Part of a small language model's weights.
Size: 13 layers, width 256, MLP 704 SwiGLU, 10.8M parameters.
Architecture: no biases in attention or MLP, normalized queries and keys.
Training: a variant of Adam for these matrices, 762M tokens, 5817 steps.
MLP neurons of a small language model. Each row is named by its layer, matrix (gate and up: input weights; down: output weights) and neuron, and shows model dimensions 16-143. Each number is 500 + 50 x the weight over its row's rms, rounded and kept within 0 to 999. Numbers have three digits each. A neuron's up and down rows have the sign that makes its largest values positive.
After each neuron's rows, "fires before" lists the tokens most often just after its 100 highest values on Wikipedia text that the model never trained on; "fires on" lists the tokens most often at its 100 highest values on Wikipedia text that the model never trained on. A number after a token or word is its count.

L4.gate23:436561432509534587559483498561477435525483444462537595503468437577518524463454415567532489523574486481496510470539545525515487524496551569360471525601544381527567465437458512477587516487538454436550443478428511464470506431556464496472511484488496523411515537542452456512479508525468402452494449416539497559557550447457486473485541417430551463419495508581574575501465547512571537516491
L4.up23:511544491435517481502612540532462388527525429521391475509487528541504522477503507621524504554457480467459601419479504574477478498450467399352471513543504401540329390444463567508548426590551481499509554463475531533578556486504512421529488450522547580516494471478570547445436516489560462470443525442511600523468492600479544450551454435412427458501487426477556544560523524490451476470505
L4.down23:423582444410551504486527462529510525529536521481472487513445575508541557574477533542534427465353442509501546398534560437487683448497479518465476476490576430500513401508421499565544459637461474482474499488486559450561561494537513505508464473470510618435541526573461503514428501524503563486430479431506477602521456543514502624576545554502424373489443523454484584569440525462444474489475
fires before: "- " 73, "o " 4
fires on: "\n" 73, "amp" 6, "lim" 5, "im" 4

L3.gate339:406492481453525499413557531507530480457569554519515455517506528488507480407514567507609524518594407544457559527492556433477510401539478476469519467459473485487569545448503495601491500575560490543396508544520515434556504468612493425489472567484516488441581452505488449491450436430596494463395566556475480474575474461506514485550543463541519413449508475648514464518457500517522494594484
L3.up339:491496557442490498473539446422466555601488561507489469445516637465589439463449498504611517485525493592531476534445569553431492470519560507508449407567466506525550568538421496500482499539465485547488554496426583499448453545558445499484467468545465561509482519464420502446519444509451399508492451511501417428495466488479481516477415510430566514541419531594503477452530419553518428568463
L3.down339:456547507508485520487541496525512513511507541603483545511596480554490386555470509432556476390501493524495520534462496425535415574470457521482526518530526518545474515453467498479453414434513480556463631494496482435537573528484434479503490600511510498411568508494448509546503456533570513435480464508516427507527484499532563538498500486510495468412547548557521487505451477468449420530466
fires before: "s " 92, "t " 4
fires on: "'" 100

L5.gate271:487469518514441579477448563540499446476537494489482417534569579546468547490444505483588476530523532438479477470411499430520524540565470470428494463520461418566511469471575496430450567534498450562461492477584566365498487502501444442518599575503489458511523429535463496497410529517562499500365469476525463555388561563502429431471535528484506554448502487614526528475604520519467557499433
L5.up271:493457451477461596536524559399449513528551469481565557417542599532460447449489496569498436400455516550513580591413575511494511507479535512487453609450458475497470512569471544615486471436475508484462465570460504484565411464551499569548384604530473537549460556552471475597527545536552444464531436515538472455440445472486590456499434484547479396451531510498494474516413521494455498549471
L5.down271:614581580450464497504569517506462470473515501450512487558610491522439456474549490346488493464564443552472494506453488449531346587473520484555466551443464448583578476563484465511498556422497522460456565523455457459434404548452498515527461459502411534418429520390496418555454497414512494510419502383483451436538443516449553560522518450500523482552497485540549565484448463496508422485524
fires before: "s " 28, "le" 11, "ent " 4, "ents " 4, "p" 4
fires on: "'" 27, "ati" 26, "ti" 14, "li" 4, "ip" 4

L2.gate227:547482476474546468513511511488520504514412432441513532396471441535485537481426541622514563537443427444477561497393587524484485435444536505519523528533466386489397422528424540499556507480452426625380545497500594426544479439492434522485462439463495489470422516507470521523452465454395446633463448495426519513536553562420451474472428567494518488484488439475581601537498474588513565487489
L2.up227:607427513487552534532471534406496502452439467448446509453428397484476417441415524555392529533506416449419536494535492516502514461498498574459535530600486481487492455539394494495532564496456566530446446448588459446534508445529503480463480397454577510539509535530430491466493461459541519536508484480501516535435436550425434584353466510500416393561503558528444482548502508493540578459569
L2.down227:449552442519507498436531470501478461512574493506495470540522509425496510478458612537411453518494471430521539426599528466426576519487540539444527519484591395550433425467429529467495481772438511488511521536501451488532518536536506479479546482452529553501474595532503510521468569492531488531447497475561529505512613556433514585494553521561484491485493576446494536585491507379484530476479
fires before: "- " 100
fires on: "\n" 100

L4.gate191:537568471536469579524415455603429529480549584359486573585516572497428496491434480562462433591416476410575562361462486480513478468445562480462471507477517495472405447509527549562492505568473525506579433584519520565449459436463438454465539457430470497426545497521446524422506497464437480508469512506496555511517413493490463607547553418469480504498439549523521557494429538533542624455489
L4.up191:522439473548541422426502573595513472467485566531446508464532658551501561485444518557538508540445429431456589385436576612425465523454466466446600458526537514543337485483471498404516530505545512461546507503514487481483479505606538472480498493439505508517417531529350438518497572450487490425417493491459555497607504487491404455453448524541507600422514533527580563512506537579542515512611
L4.down191:467460455514473532512513562500503420537510536489462543564595575429553519405507519490463487563397554421542493435562484526533475481561529550498461443465582653507480541511526393573512514727505404480530473557449498599426453428449516520494591466492505473581561483523462531528439550455480431579511482493506534499545482395462509546516480492470514517487425444525479456536445523463481504491577
fires before: "- " 100
fires on: "\n" 100

L7.gate238:503504442430472595518469582531622469498459523466525512551543625505452497456459415562529581600455529426451466436458531512499498552468452574495547451514424451503469449442466580499516482547553429512458460522462541546449466442473438493458531547503474476432530459458492495482462525461577440481460522429540446467526509597536462461489498416423448495565482445495569532539393514455503604429489
L7.up238:463400513490495470480557529500571532544479461418406505403575514572509540509445495505457479504461509575454648545496527511451506510443458515523422480578527519533391454538519536470388484506578517474578465554534443491505464501425505425545522469537493577488597516544492499464467520459531496529403530551586506592552467477540491445561516414463573547564484434586457487483523515548480494491454
L7.down238:518573465489515572463495521518567460504528432531492478602477537486474498435539535498362450409485528499359595397499518461497454469461549496407502492412494527433534492528504522513487543568558452466513433535451549448481489441500474483527498496474566490563506491592479459494498542411461477396485515565561382571476430595558475476548469463513484517471473510522488590541516590522569470519550
fires before: "- " 74, "been " 5
fires on: "\n" 74, "had " 16, "′" 6

L5.gate656:514469522388491493474453539436565467459528372489483551561487439523499501518409468483457377505498531526526476558482488435456494376425526468473540558479452506523476522560480506513435487511532534507529558516584531458568516397451349550569608478567489508476515550524506517459480441522462472471378513438557481476476480463544501576452515486572485562460496437509620525521477454450520531587459
L5.up656:467544507541473534582552602497444531472539455507465548451512581496453536560467566573535490461407496488501451528499491489396470528417465504421501574432538451503455521418528551470575427534554551458492456538518592447538546441464546421613477519475463506584600540446538519531437548573506577485414492529542533539542520435510466473532522471476429373457509471532595441478597509577571521541401
L5.down656:474524528441499461597487501525492502572462517462464525488601511527507515461484481519589566577517502479553486515570468505467522510538424469503471523444495398410553514503523430539512416576464618528473443546602511521490505583556515477457537436506545490470444461549467560576506543536519490509431516509513468482485515521504431541467500620517551468469550423554473492459503594570496531497518
fires before: "s " 87
fires on: "'" 91, "pe" 4

L10.gate582:476444479471489501545429582533401470560500496449459475503563460548443512541416577543481511515468505491477510406511549502554485500496526571434515511449415482524414438476566522455480432605506377548462518447467536513479503369558427478563457429500428587488507522545477544564452608506575534472593530424434521575585481504502640519480458523494413452505472535527521605454554482476544584469490
L10.up582:438500466472489573576421485494421441379572489540465446520541476504477539550504520528563534476484586533511596540325533533474541578476459568528474480501466531450469526517512497438433491595490466467474531494378578490494505466620497540385469430559499508447515587485421499460487440538424437511530478440471532539443511562461547530544573488544477445492449516518536568486483370470547439465513
L10.down582:484475534514514483544518493519483458539546519516455524518553483488457513490470528523518500533524505454531508478476503455514562511536493508480486461538434489535551525496504498563496504781495488483506508515469524486448487457519453499506542491464517501527502478510521505516461496492500510495492534507521498506492512480515471516492552467506474489492527491510448471502509477514529500487496
fires before: "\n" 38, "\n\n" 13, "- " 6, "| " 5, "==" 5, "In " 4
fires on: "==" 46, "\n\n" 24, "\n" 10, "|" 5

L4.gate64:456507507446401518432473538580475513504466533505586518567452507460538474551488558548535536492412561507493573530511444451540470508509490549504394498475505491512516548481500548454449439487464544433486532604487500370466407475542462485464529489544441534481567530442459599506459395422487526522486549459530547637498492562533473449509491558516563546611535523577385483534545480420460537534523
L4.up64:407541489531385470484409509543498546569601495502507532565465461452405487571513464496482534519501557461508530482562570456604496477477458449527475556465567460511543477552400456475484487525521494482417391559501431504483432493513506508459478445501469506580611503520502460552580530449524463624586532500579498510552546508481533527454472553475532534559538531467502483625482509534568537544529
L4.down64:444507468437467494466532544498470486508472487521511525560421490461435432488504472516513512500416505519479516521508497512498494495460546508467450450473497473513481491550475558531488502687495523499446480611557541467488453518562499495493421490475465530512562512529519511509487512497455450516475502486477569515495516521394562450478481551507486491534486584483461489582439524549366517510467
fires before: "\n" 90, "\n\n" 10
fires on: "|" 100

L5.gate31:493467484530439501557410534565474438427546467502593437428509519503554518458500491560555497515492483457433509463471431461493510549497494534498541487536574438438429552428397438483429499494483559546422404613478504520578474533471468570578479468499550557456514410556431416448467503468535500388456507435403522558532527603508517531375608453493491540597482510494470442537471464480495564515436
L5.up31:463585472528528526499531552502524459507478532483545512500599609506497562549577448482532540479528499509501496504505555523404482502527449541371492642506523553496593443473537558416517540600529522401529483605449420581493499507540479584572479474524551556555552497431495554515497446562490474485505592475412500629447544454464477479480489591562513477528407538498470599568441548532475480502482
L5.down31:487481489518518428509499570487493593509559471579476409361446488525452503474559527478458475386493402480520572521521556443506577486549542513507513509522451506484539469546483460626453442584434450557543346428538536480465444504570443373519450459508479480526546501608532503524536493635525475486459475542451441527485488514516521512443538463522438463474510440499562508498517482512511492529466
fires before: "\n" 38, "\n\n" 20, " " 6
fires on: "===" 46, "of " 16, "| " 12, "==" 8, "====" 6

L10.gate528:518536488478487650466530547514425469520487615469466528447518578530472524462363476425454486531385572444438525481522562488453453414561521474573537522429407437516517514422492559476491507475507430475463548551457465554545392475507479557512447486524502502427612503516396460530481548526520458393583470473480425526475477482450477464469492501426523476470394415486459500471478499495434545419441
L10.up528:550567592554510551547543510469501545478426511502438515408554512524460487519519553425507465385510534437481514444599576473445537522531424546448469461457530561580489431492541524529608646505551591532480464398538590423569493478452475504535490411478508488522552441494459405556523547570471538495524514466456549510509470504512463502415483475405517482518543441420492533468434508461457492474478
L10.down528:449541474513509474539472488494456458483537484504446533558547421460472480610473571528514462524433496460465450572503487596492541523479528526533524470553416488538477479560513487498477496529495549518507522465500498492467615473596442509427536520502514534502478482481527544434511483434469482488451551542525488446479436522464446494472570572452475465485503500414566582531563513490515490483485
fires before: "s " 71, "t " 7, "s" 5
fires on: "'" 79

L2.gate611:452495474493624478406523513496487548503455408473513511533465408537529465498521427413491443512573518509514513460545451546489426464474584377536520477445466528545513544467527552617542542518498397503549463498508545473449506543483485557501431557483399503517446454505514521586504496493441495565458512516444541430527495527443530527490613459444489510457436481479403520493515500497451529526525
L2.up611:440410432510510474505512417458522496490483576425544489492575445563588544512558467467548458573538500494483487533443500478494458476481569492477474539517462470533526606529479473606537500460532460416548560516506555420479473501491400550488542561429482517480469560512500503493508433466407572576469581482417502446525477445530432433506541536483443529457568469562478504557442473518462574534478
L2.down611:514469441476536467463526528497485538464473471508446467469478526470557457572401412540470473477544428532539492529510531486484566511501458460492481486451515506441567576570496477416538445715563439434525499524548505383457501539427485515488456521562523509497465452501587478532492475430578508553552487483411458423533499576500495562501526503418458473476515555447411531520544542553472474594504
fires before: "a " 16, "in " 13, "the " 11, "by " 10, "on " 5
fires on: "ed " 15, "ted " 13, "founded " 8, "introduced " 8, "opened " 8, "created " 6

L2.gate286:507450492448451515480467445584407492621518507497529545491629565480476522483464478519430454552591549464450468479392427417464388444479527485513454477568538498484498565484429539480536434482432484475587566507546550544488525560551559577519444458499504587456512581462506453493573476471596427591495658474416507539540504397533499485407572485542550507408505449536459493513530497574463540527460
L2.up286:487530559568460530549478502504421434527503482444431446442473549544508596495450459506478548535496488431529579616556487475550538459485561477517507486511491542570537525426531450480539481495538582438536465428389524425523524499544524507485524485467552366496441376476434564549458465518529450570495502431495580476508562551497504501486522498488340429496454490553558525463562544447527554537406
L2.down286:482534490509502361413502561500504517527494419524617579529544556451530432489467414554509588504560541511466561500420471547518560523555404494520471464479463527508527429451523465462501433586546556486445540419483454489454441489484447550468407422545524388526564495417514474448517517500489545483478362489489496534581564470540466484503494547545459549533459571482480507512521563536517488475513
fires before: "of " 21, "to " 12, "in " 11, "by " 10, "on " 6
fires on: "end " 15, "released " 14, "used " 14, "found " 8, "introduced " 6

L10.gate84:381567502541488455497480501576431513546487430525440480513513439501531519519475519381480517522466474512465496390563483532460458457449501419415466422519501386542501498467509595465482503533487426471488493480495540437487428438631501483461574380455470545445494406579534485495627515498543402468492517494505486540477459524532530480463480501480538434533566505554508498458437453568455523532468
L10.up84:464407469413545484429538467472437522520446608511552595479366457519508523451517561439495521556465470540451529590530579440410518510588498407499475448430576555433424565551551499593454403436500486424597519456464581505532420435546477489519581449455524489477496517444513461417521461496382493418514473525450498554465557424480531546487572432430513476536504561537538475428439538425520460467511
L10.down84:549559562435390485484521504502463460561552583503500481564546452577535481573430451457443441427463518527566496488459514428492458586580481590445494488520489466539536484477484536394465486524400592472471619512489554524497453541483510539440579519567463533500509487410571537540521534543455638504461558644543526575425541482469533478559478507511509501547505406505568486579557429463516428462446
fires before: "s " 53, "re " 4, "ed " 4
fires on: "'" 53, "av" 8, "’" 8, "Ab" 6

L3.gate319:533446534522348512519535494491599510439539506524516491529475471501513495471514445417454528500447413446470438465451512551461515478614593498572425438484536546468513498501473458502539433473533429537535542469548503440485411458482449567525491482435538457551548472458503495486512504524516544489490591446467577504544574524465550575482590461546536500534496432555509521575510533467546481496517
L3.up319:464532520431483527525544529544631513582549507484613500530478585506469475555412482476477489469453573441533489561490508466445542449618526457505402522530482562474483490474487482533508490477476407577572443510537577442489447479447546547490472582455568489480410471483498498446483526490488472413568464398474474496524468481469536434558585503497546537565457548508522466569495451516478353461567
L3.down319:452531518553475480510556549470504536428515539551583514555452417549548425502583535470492533460530502428506416524480431533494583502550481563462504480491544507513528455542525504500532504577424474482541506458508499492573536440482594481519506495478553515422518404412511444517479483440550536509513518525422566501544425484520545584525586435574468528507498506523492538524585503461401482515565
fires before: "ing " 15, "t " 14, "ts " 11, "t" 7, "ts" 7
fires on: "produc" 21, "hear" 18, "fac" 12, "jec" 11, "join" 8, "grow" 8

L10.gate475:504537518511423494400584527567520492466486496483497498570479520527420610560463528566527502575441509502454480397480500437484558431534506458446537500484451432408437530453478591476444431577454416595468443479438527457460509431469372441485466449505412484553493535598418546564438579514535503511518525441467523611490509460526538413455552472512468516504450463492520537409471472540487512533450
L10.up475:468471407427520514451554452507481505396519534505466448577499447449440472502500485504569532527444537472510431528437476476529554511411488453461480597438495474452448491521458583435480481576488483497582494498496484529455508513508499465407461460609545527547432474496505597497476486508577455490476462465503534539527543569481503529469561551606497471583426504421523511488544497528427425457596
L10.down475:503524527507487479507447469516502526495500516518507494465462489494520472478513510510493491503479492487513494501508491495515501510489457512480484484496526518499488511512486510520528512662509511509482481465484525488501478518509507522516513483527519489502499480520493496494492510492479527505495533514493502453501505493496506484509537502494509471441502502479517496526504482501473500479482
fires before: "\n" 40, "\n\n" 14, "In " 6
fires on: "==" 54, "\n\n" 18, "= " 8, ", " 8

L3.gate612:494577453527484500487476461519482397489400522506469421527502425529536466484508473579511505618523547457497521493574548498390496546443505456455587416470457501472647527473509498447365549519573435473528417414402541489549460443515542537506492551469603471495411515586543491491522501538489559538447499558440557441547420498599504556477449442505509513472398478509484541540580505458531482509505
L3.up612:481449501467466487503515469453502484473510498518436458541410477546481427588542601518486444566531617506459510561460493529494492452564551490529560396567501494499517450518416396479476546504477454475500467506432452523573537502541504421523507347498503457434400487480495504600552569532552556568492441538516509604593479501483498456404558490477447444570452458500455511564474448564498526544622
L3.down612:472555526466515490511470403482475559511452574496490478475444446426446485505464406548467481497508526468539498451374425612505425447558440465478601431527479525461467551495464457452538481600583563573531451491536525440515478497503518521505577430554499506455524485489433507513459479671490457638494450537460569524501487549494503450410489478454464564476429475528469499550440585424458468497493
fires before: "to " 49, "him " 6, "for " 5
fires on: "ing " 15, "ed " 12, "due " 10, "order " 7, "ough " 5, "ant " 4

L2.gate692:496465528578397490524405476538344416491532545491523466466617617529520596545444463432528518470397459569470595465445484423479518610480594555505510496487358541444460559417515517561537507383544546540536485497500526464406552504560487527605509543496447480449509447499517589536483436550480534509547435524518472519388508471500551556447584527440415520492506511513460498482586529534491454545599
L2.up692:495477514487527485419501628521593514445395532465527503553443501497545520498613440465500529496474489490527554481526522495560507459502558423536550489383610498520508490563487450516526435473460513557476644465384452553476464449361482520565535453650554447441552567510413476477565618363482507464431474526497505571427470417540467537400498441605507487482504465460556441418462549509478389522538
L2.down692:475530486475454536562529464513446567481501549463470445471553462500487486539596524455507408493505479422543510541545547481593530464484545443545582482412502457490542561550498418575471468443491557534439606469484497578485575480457492540605542548496504484519498454520484532430503606498464515448537535517469469618553560512502438449433547475553488448565513488467531467459559486538498466417533
fires before: "-" 19, "th " 13, ". " 10, "es" 7, ", " 6, "ter" 6
fires on: "igh" 13, "one" 13, "two" 11, "fif" 9, "six" 9

L10.gate12:482506583489415452433491585485545523447534484525482545503448465503516477469425442448554466500432500489481557493585573378535494508483507379393503533531531503445524420504592535556447476535448510500483599472471464502525490551485584482522526523545456478403678487502466425549521493466505490492502460507467499537556566407545543554509548515540458470469505548547609558482430512474479561526478
L10.up12:502516553478560496570531501523526559435432483536453500484450461515519504561466540436621435491458503463487475545404567506529463482410568497490488511480427470446369458463522498513505473518443567444483525501554451473456539474464511452552549486456425615474519530452477470556513462521587478488551581505517545470485501514430398555618437418390586511436453505508667467387492410577419449492574
L10.down12:495404544435438456430464450515532437497421503426496560540430486632518451501548505421485470478520476500498458530497416526508684521494544560501532445429533433489611453478445516452507508644460485504465470617516474485570546512434526516471470490551460564542499557497465476577556467534568513485510490577519536479493533483542482511477392523496474480468572534591452466461510441483445513469425
fires before: "s " 76, ": " 17
fires on: "'" 77, "Country" 8, "’" 4

L10.gate461:493525503505461459457620552579481502508558522559481521549481559475528546489482499398526553522398511422457534472444529405444444501591555535606493468528473383485503562411514539530436385528499402540481542480501569461520494395513515477449466508516498519527473493476440476517432573585520420492573511495505428615522411428548533568552532526585475439538478447449531487508414541445504571519491
L10.up461:474479502515523470470487514558443389518453611512537567568422574514554490539472492463462537462497551494515557502573534484470474514535546567498475534445510506534478480372547511532461423597437426508525554564484509528489499466510493490396497481619519539449506567477458484548459531485517548467430558548522476521592473470376529506431481463584551653535458628461456557475446569478551569464502
L10.down461:473525470493464537473537554484491468523461508494525532545509505507465476543520513469509471521492498514501507535485542506499569504483517480517486505442502495502490509477507538497542483891482471470496528487520514486523545507521478475489495483578482484484495482508529509518511540478510474518483495469491529518503543525456500474476537489495531520496415531468525490486492525510433462507494
fires before: "\n" 69, "\n\n" 27
fires on: "==" 93

L3.gate202:505536487564423546526510490516506568422605405502514461393440535496461554536493432517562536491474496494550417505501496485434531502449495467613431439461441534413516493435511521524381527541498491425454469484582463447504449558482474515546615437495357612453539431433475503513552560497557465521451424559509372519518461480508541570551510519452499577483468553447472523506446487480552462500522
L3.up202:439499472445418467461530554497518471528492530487459529577486515452536516556510476484444597536574523472551466495459520458564471531509530570494485542601542539488507488543524529439471441527557460527415480498482483534551556572409480508606484551497521521511431560498537456446576438459503547541496484480407463542442489543430373414417398492527557495537543528490582547528411616420610461450488
L3.down202:453559586437424494453482510458591510506440619525475519497483408502483647508472477452550503478506512489466502521540524503467530579485518511500552646540518500448540465500422542465484453543561482518325496573540434499548520568508569427532459443485460527470536573588561557495559517529480509413528503490607487529528470546493445466470489532515516478479497504443464612498484673457516390505463
fires before: "\n" 62, "\n\n" 29
fires on: ")" 100

L10.gate66:466465465413477509497471539561519444482463502562452492559538482465496502488405541477551483577434570429504473458404523426534537418570471561518459542423457513435455563432509569471515443587471395571536492458420580411461463460547438566476411383509482479489513548524462558565493624492496538562562551457492509541602533456449511523477568553524481465536479544487447545506472474491447481514483
L10.up66:460453486450544562425454536572498422536516478475432476598516497472534478571413510496500501576431469442493468481472552462514544411516491539475442547435476435416443530433469552489493448594403429549541503511459618431514492489540442441471414426526418533543491510514429492531526622491480464551530594515444513642559503453445586525485544517499498456547480533474483514478480511512453554565513
L10.down66:513497521502511511503497489507511485498477507495485486494522506523504504504488494517501499508484511491487524466505508512484564506502501495496500493475496475512502502486526512532493503668504500517506518508506507494490488504500477484490482467510479504491503495514475500498478515513506490490500501485489490511513504473492489492510498504506496487483513498513486503491497478520500499520495
fires before: "\n" 72, "\n\n" 26
fires on: "==" 93, "|" 5

L5.gate481:530556498408607525480477519536484465429432467497453506499529578575497496477469479568521516518440505528550476444514583534446379491472553495508651500571483567495537483493543472463542441431586525506414585568475546346516463459558471386496395497544440495512533537522514457561418500530532537541462502557550421611436462498525475511571518500458542568438587438570439456529466519559477508507430
L5.up481:497414451524476483570496483509508483466462506512488468541513447542473502481473523550370473480535631474475466513502477479472468470513615492389518482514476520510433344569504602443534395463536493519514528425464515407553506531443496601428398464442545566542532484539496533448501507500465508466514535501474481391460512520526419548497459450513573484531505384488478464510470545591497536477547
L5.down481:492538464538443467448490513544449506570472479493461560558497491513462527419569500480541510501475428577523477494435498437538541627487476444556508557511463516507492490450409503531411513507482499535499533466554548531515588532447444586520503491481513519486558454517547593491517463452492515514550530474488537505529467541516533514508467522605541483532452473471602494473535426492574488525512
fires before: "s " 59, "t " 4
fires on: "'" 72, "est" 4, "ast" 4

L3.gate37:514629536567447528457485550572485425589504463487551560481467543497531449506461418436431530543513541480468434451465522485491536501540585437592467522499466468475574549445516501578368462535427472438500462492515567420511491496598530470532496517571439483591513514474428552554563509466571479540495481508483497566473437553546504499466471455552516445504528501544491506486463549449519471668496
L3.up37:450485434517439596543489546498510490541515471540442480496486439426442512618436458530462478456402530436514503511522533475476516531495441516554475575415522519455509540488400622506427486514398501562455504637474549552492449508595557513401472484500477514580507506485501528487559435457574409460515447553508454500577543581408509529517497479527503491568482504496548482472430522501448557499564
L3.down37:535499470411510506460507493499507548440488529523448511502481536481489507503487527558483466481401465504489472559455522478505541557501487552503488555422514530550521474489405547505513435711492456541496462601453464504520463515537502554507458494495493528528459490473539489497552480507516496483525439522476518506514520537396580492468538509509510600522461555454461459538554524528394498484482
fires before: "\n" 53, "\n\n" 18, "a " 4, "to " 4
fires on: "==" 47, "|" 27, "== " 13, "According " 4

L2.gate125:426557499459513541393480426403482392490457430595533500418505525428562455439544515550521422517446524500482674470443559507455536522481540489554478483501588444482553476464399528470514511474651517546523596480507542500429472487558548481449499457479422465474456490588491570436491426441536479477474489581540485490434529506493551552527504497451529522543520553541541548505491453551524624494568
L2.up125:449550428548569510470472573443401476513517514457411367523483481560483490487502532487586546508490490520479483447591540504510504464493533528549599393476520479540411513512480399526483569494476616511560440499485502502473473381541418611476487503476560533397523431476501476464488554457561423525575560435470459470497488413464414567477434506447478430461573465506558503449508538509554416531462
L2.down125:466573515443563499455521497589488512416628586517394466552509564513521471501485514543573405565553508454452531414499557456469612526521476553504534451511591469520453415468513523527481457600532604566570519519486494484551508460576497497507485456408511538465535473534446566522499483476474547471475522454518506560453583443438574509613472543426463470471492494461527508492508499563495506600632
fires before: ", " 18, ": " 14, "er " 11, "est " 9, "s " 7, "-" 6
fires on: "old" 19, "ate" 16, "years" 11, "young" 10, "earli" 8, "Born" 7

L3.gate227:498545436421555580436449493515563559399426440502520515509444612557508524568490465425582517551502510506485598519507522458434513493543590484534487466542450544493546513493459494559425444501468574571512488407492518569499520421524513443479474524577405455524518455546467480574578542594469425600468498441411535562441564536545503549434533454582472494566495538498521601475529476477488474614525
L3.up227:618535433430592507444529503481523516491505524555446334467384511542508474510506447438539505587495572517497537506553485427398556612422542513523523457459470543489491544518515449463532558500503540442517562426601534526518408443526616493471394524587474512494453523485513511524550514473532477499425475418551465460435494526530501649509498457548432499586503552443589504479592501538407469473492
L3.down227:591560501472477487506572490462445513448542486538464337567500479445529547507603444399480431462479449529512510488564563391553561566460472437519495452442541481503367452563552425493598450380575469598500481495508550532568502476466520482524496440511503526472383460436496492572544498530549535464485516412491589433400555526499478512489509477503489432449487579461485464418499483579488462438589
fires before: "-" 26, ", " 15, ". " 12, "th " 5, "of " 5, "." 4
fires on: "one" 19, "two" 11, "six" 9, "three" 8, "season" 7

L2.gate553:484492540516468426408559388556508566496428481410572538460508539511414469539545505448567496461502485463429457469585562468540596338454501540482487562484474512541544476471509419505439490441515528518386603580532482419574449511477565542528550478514461525557517477506524530559454439477479447512535502555563481535522463483499457515507479517464531628545599454493477431506631542431483446496502
L2.up553:532465592479419516537533473458552464516529565539529464543476497473419483498424493497433476453439488463543484486376434500469577525328508461498486478532541368543472505396439527464481483526467467405472441514421423498436465455417399477413460503549495559541571482526497508614481464435485573516587515495526533483464464444491481484482417547465522550400511533519435546519485537485542480462545
L2.down553:446590480482467481471494480479486519495431517490556519467508481458478397506569510441458512436480532543446560454537437462519385462508517505467465557573481523501503474451504521472462498487490533502463460531561561480550434418514488473499509528487549514477564531462475578419500503505503403491521470496510586536490483534461436506449471632480480513496530467573507416519492520506440471610512
fires before: "\n" 84, "\n\n" 15
fires on: "|" 99

L7.gate430:521484440498488489516608577516528576448560413542529488510486454386475580491538486510509528607460472477548564522449433427510579415503560490521500499489453583494489470465448415517411505529565473570389586486552554446451505544514476453569484453523349534496566567473437533461593534596435510518432528511526478486522389437487471531519533460485503506530490473589458546481431402566472514500517
L7.up430:491569443468530439419492460588419547537573441484494531534497561513545475464513560570511513551528535471563418484566527420438545495522527443555548436440555419448516530512504455567447432518513535525555461461532408465467513465508517587529538513472473432442502470502451532520472418475533504525527422560466471526558516512492510428487596474568534620530443600493471564355475426548451523463428
L7.down430:414446479601529456577450464464544484420420475453549514436486464507470507487534449534491374477462503508418472523465416478477452445499481496478483542416505464404447593459477575454510527533463424490474442492510474504460475574540537469518454495516459512609525546617525473534523564511478499545502504485490460481472542623542544510518533530558490531456644549493463480452499589491497464507596
fires before: "\n\n" 62, "a " 5
fires on: "=" 56, ":" 7, "ik" 6, "ph" 5, ". " 5, "and " 4

L10.gate440:524494474559507491568472674525525552503531463574472480528548511502520513564425454603500513489532620484526581378427549519502475460473480450517545412484469516489528507505390515534472462441550494492525510533511546408425494558523444489457468453554514422584474463505542402516407555586562441473549496518525574583478538571479457520584485527497473476466552510473437505507525540512534564445466
L10.up440:518462486488599552587510474504468529414506554551476482554440566518406512505568447464444525494602555442453454540485477539400503535518559491508531571549520450466528603546605517513556450496453534479544472451497478486567547411472430474511562458397601433551484597438505541493604491511541547526534574540455443489548397486495457549461546500608456461470452419459472429503443492422576505520488
L10.down440:505457476447503472439499514555373476526442464491544563536570466433512508427479496494493530527460538468528440444485505514594517498504503444632449539448522577528551645522478424522593513395517467508505444492518571414535519536502540503474499454481395519499559451400543434422445465574531452502432533572421503504480487547403581542521460462558575466481542436472508547584532534548486557560468
fires before: "to " 43, "as " 17, "for " 10
fires on: "known " 19, "used " 19, "due " 16, "home " 5, "According " 5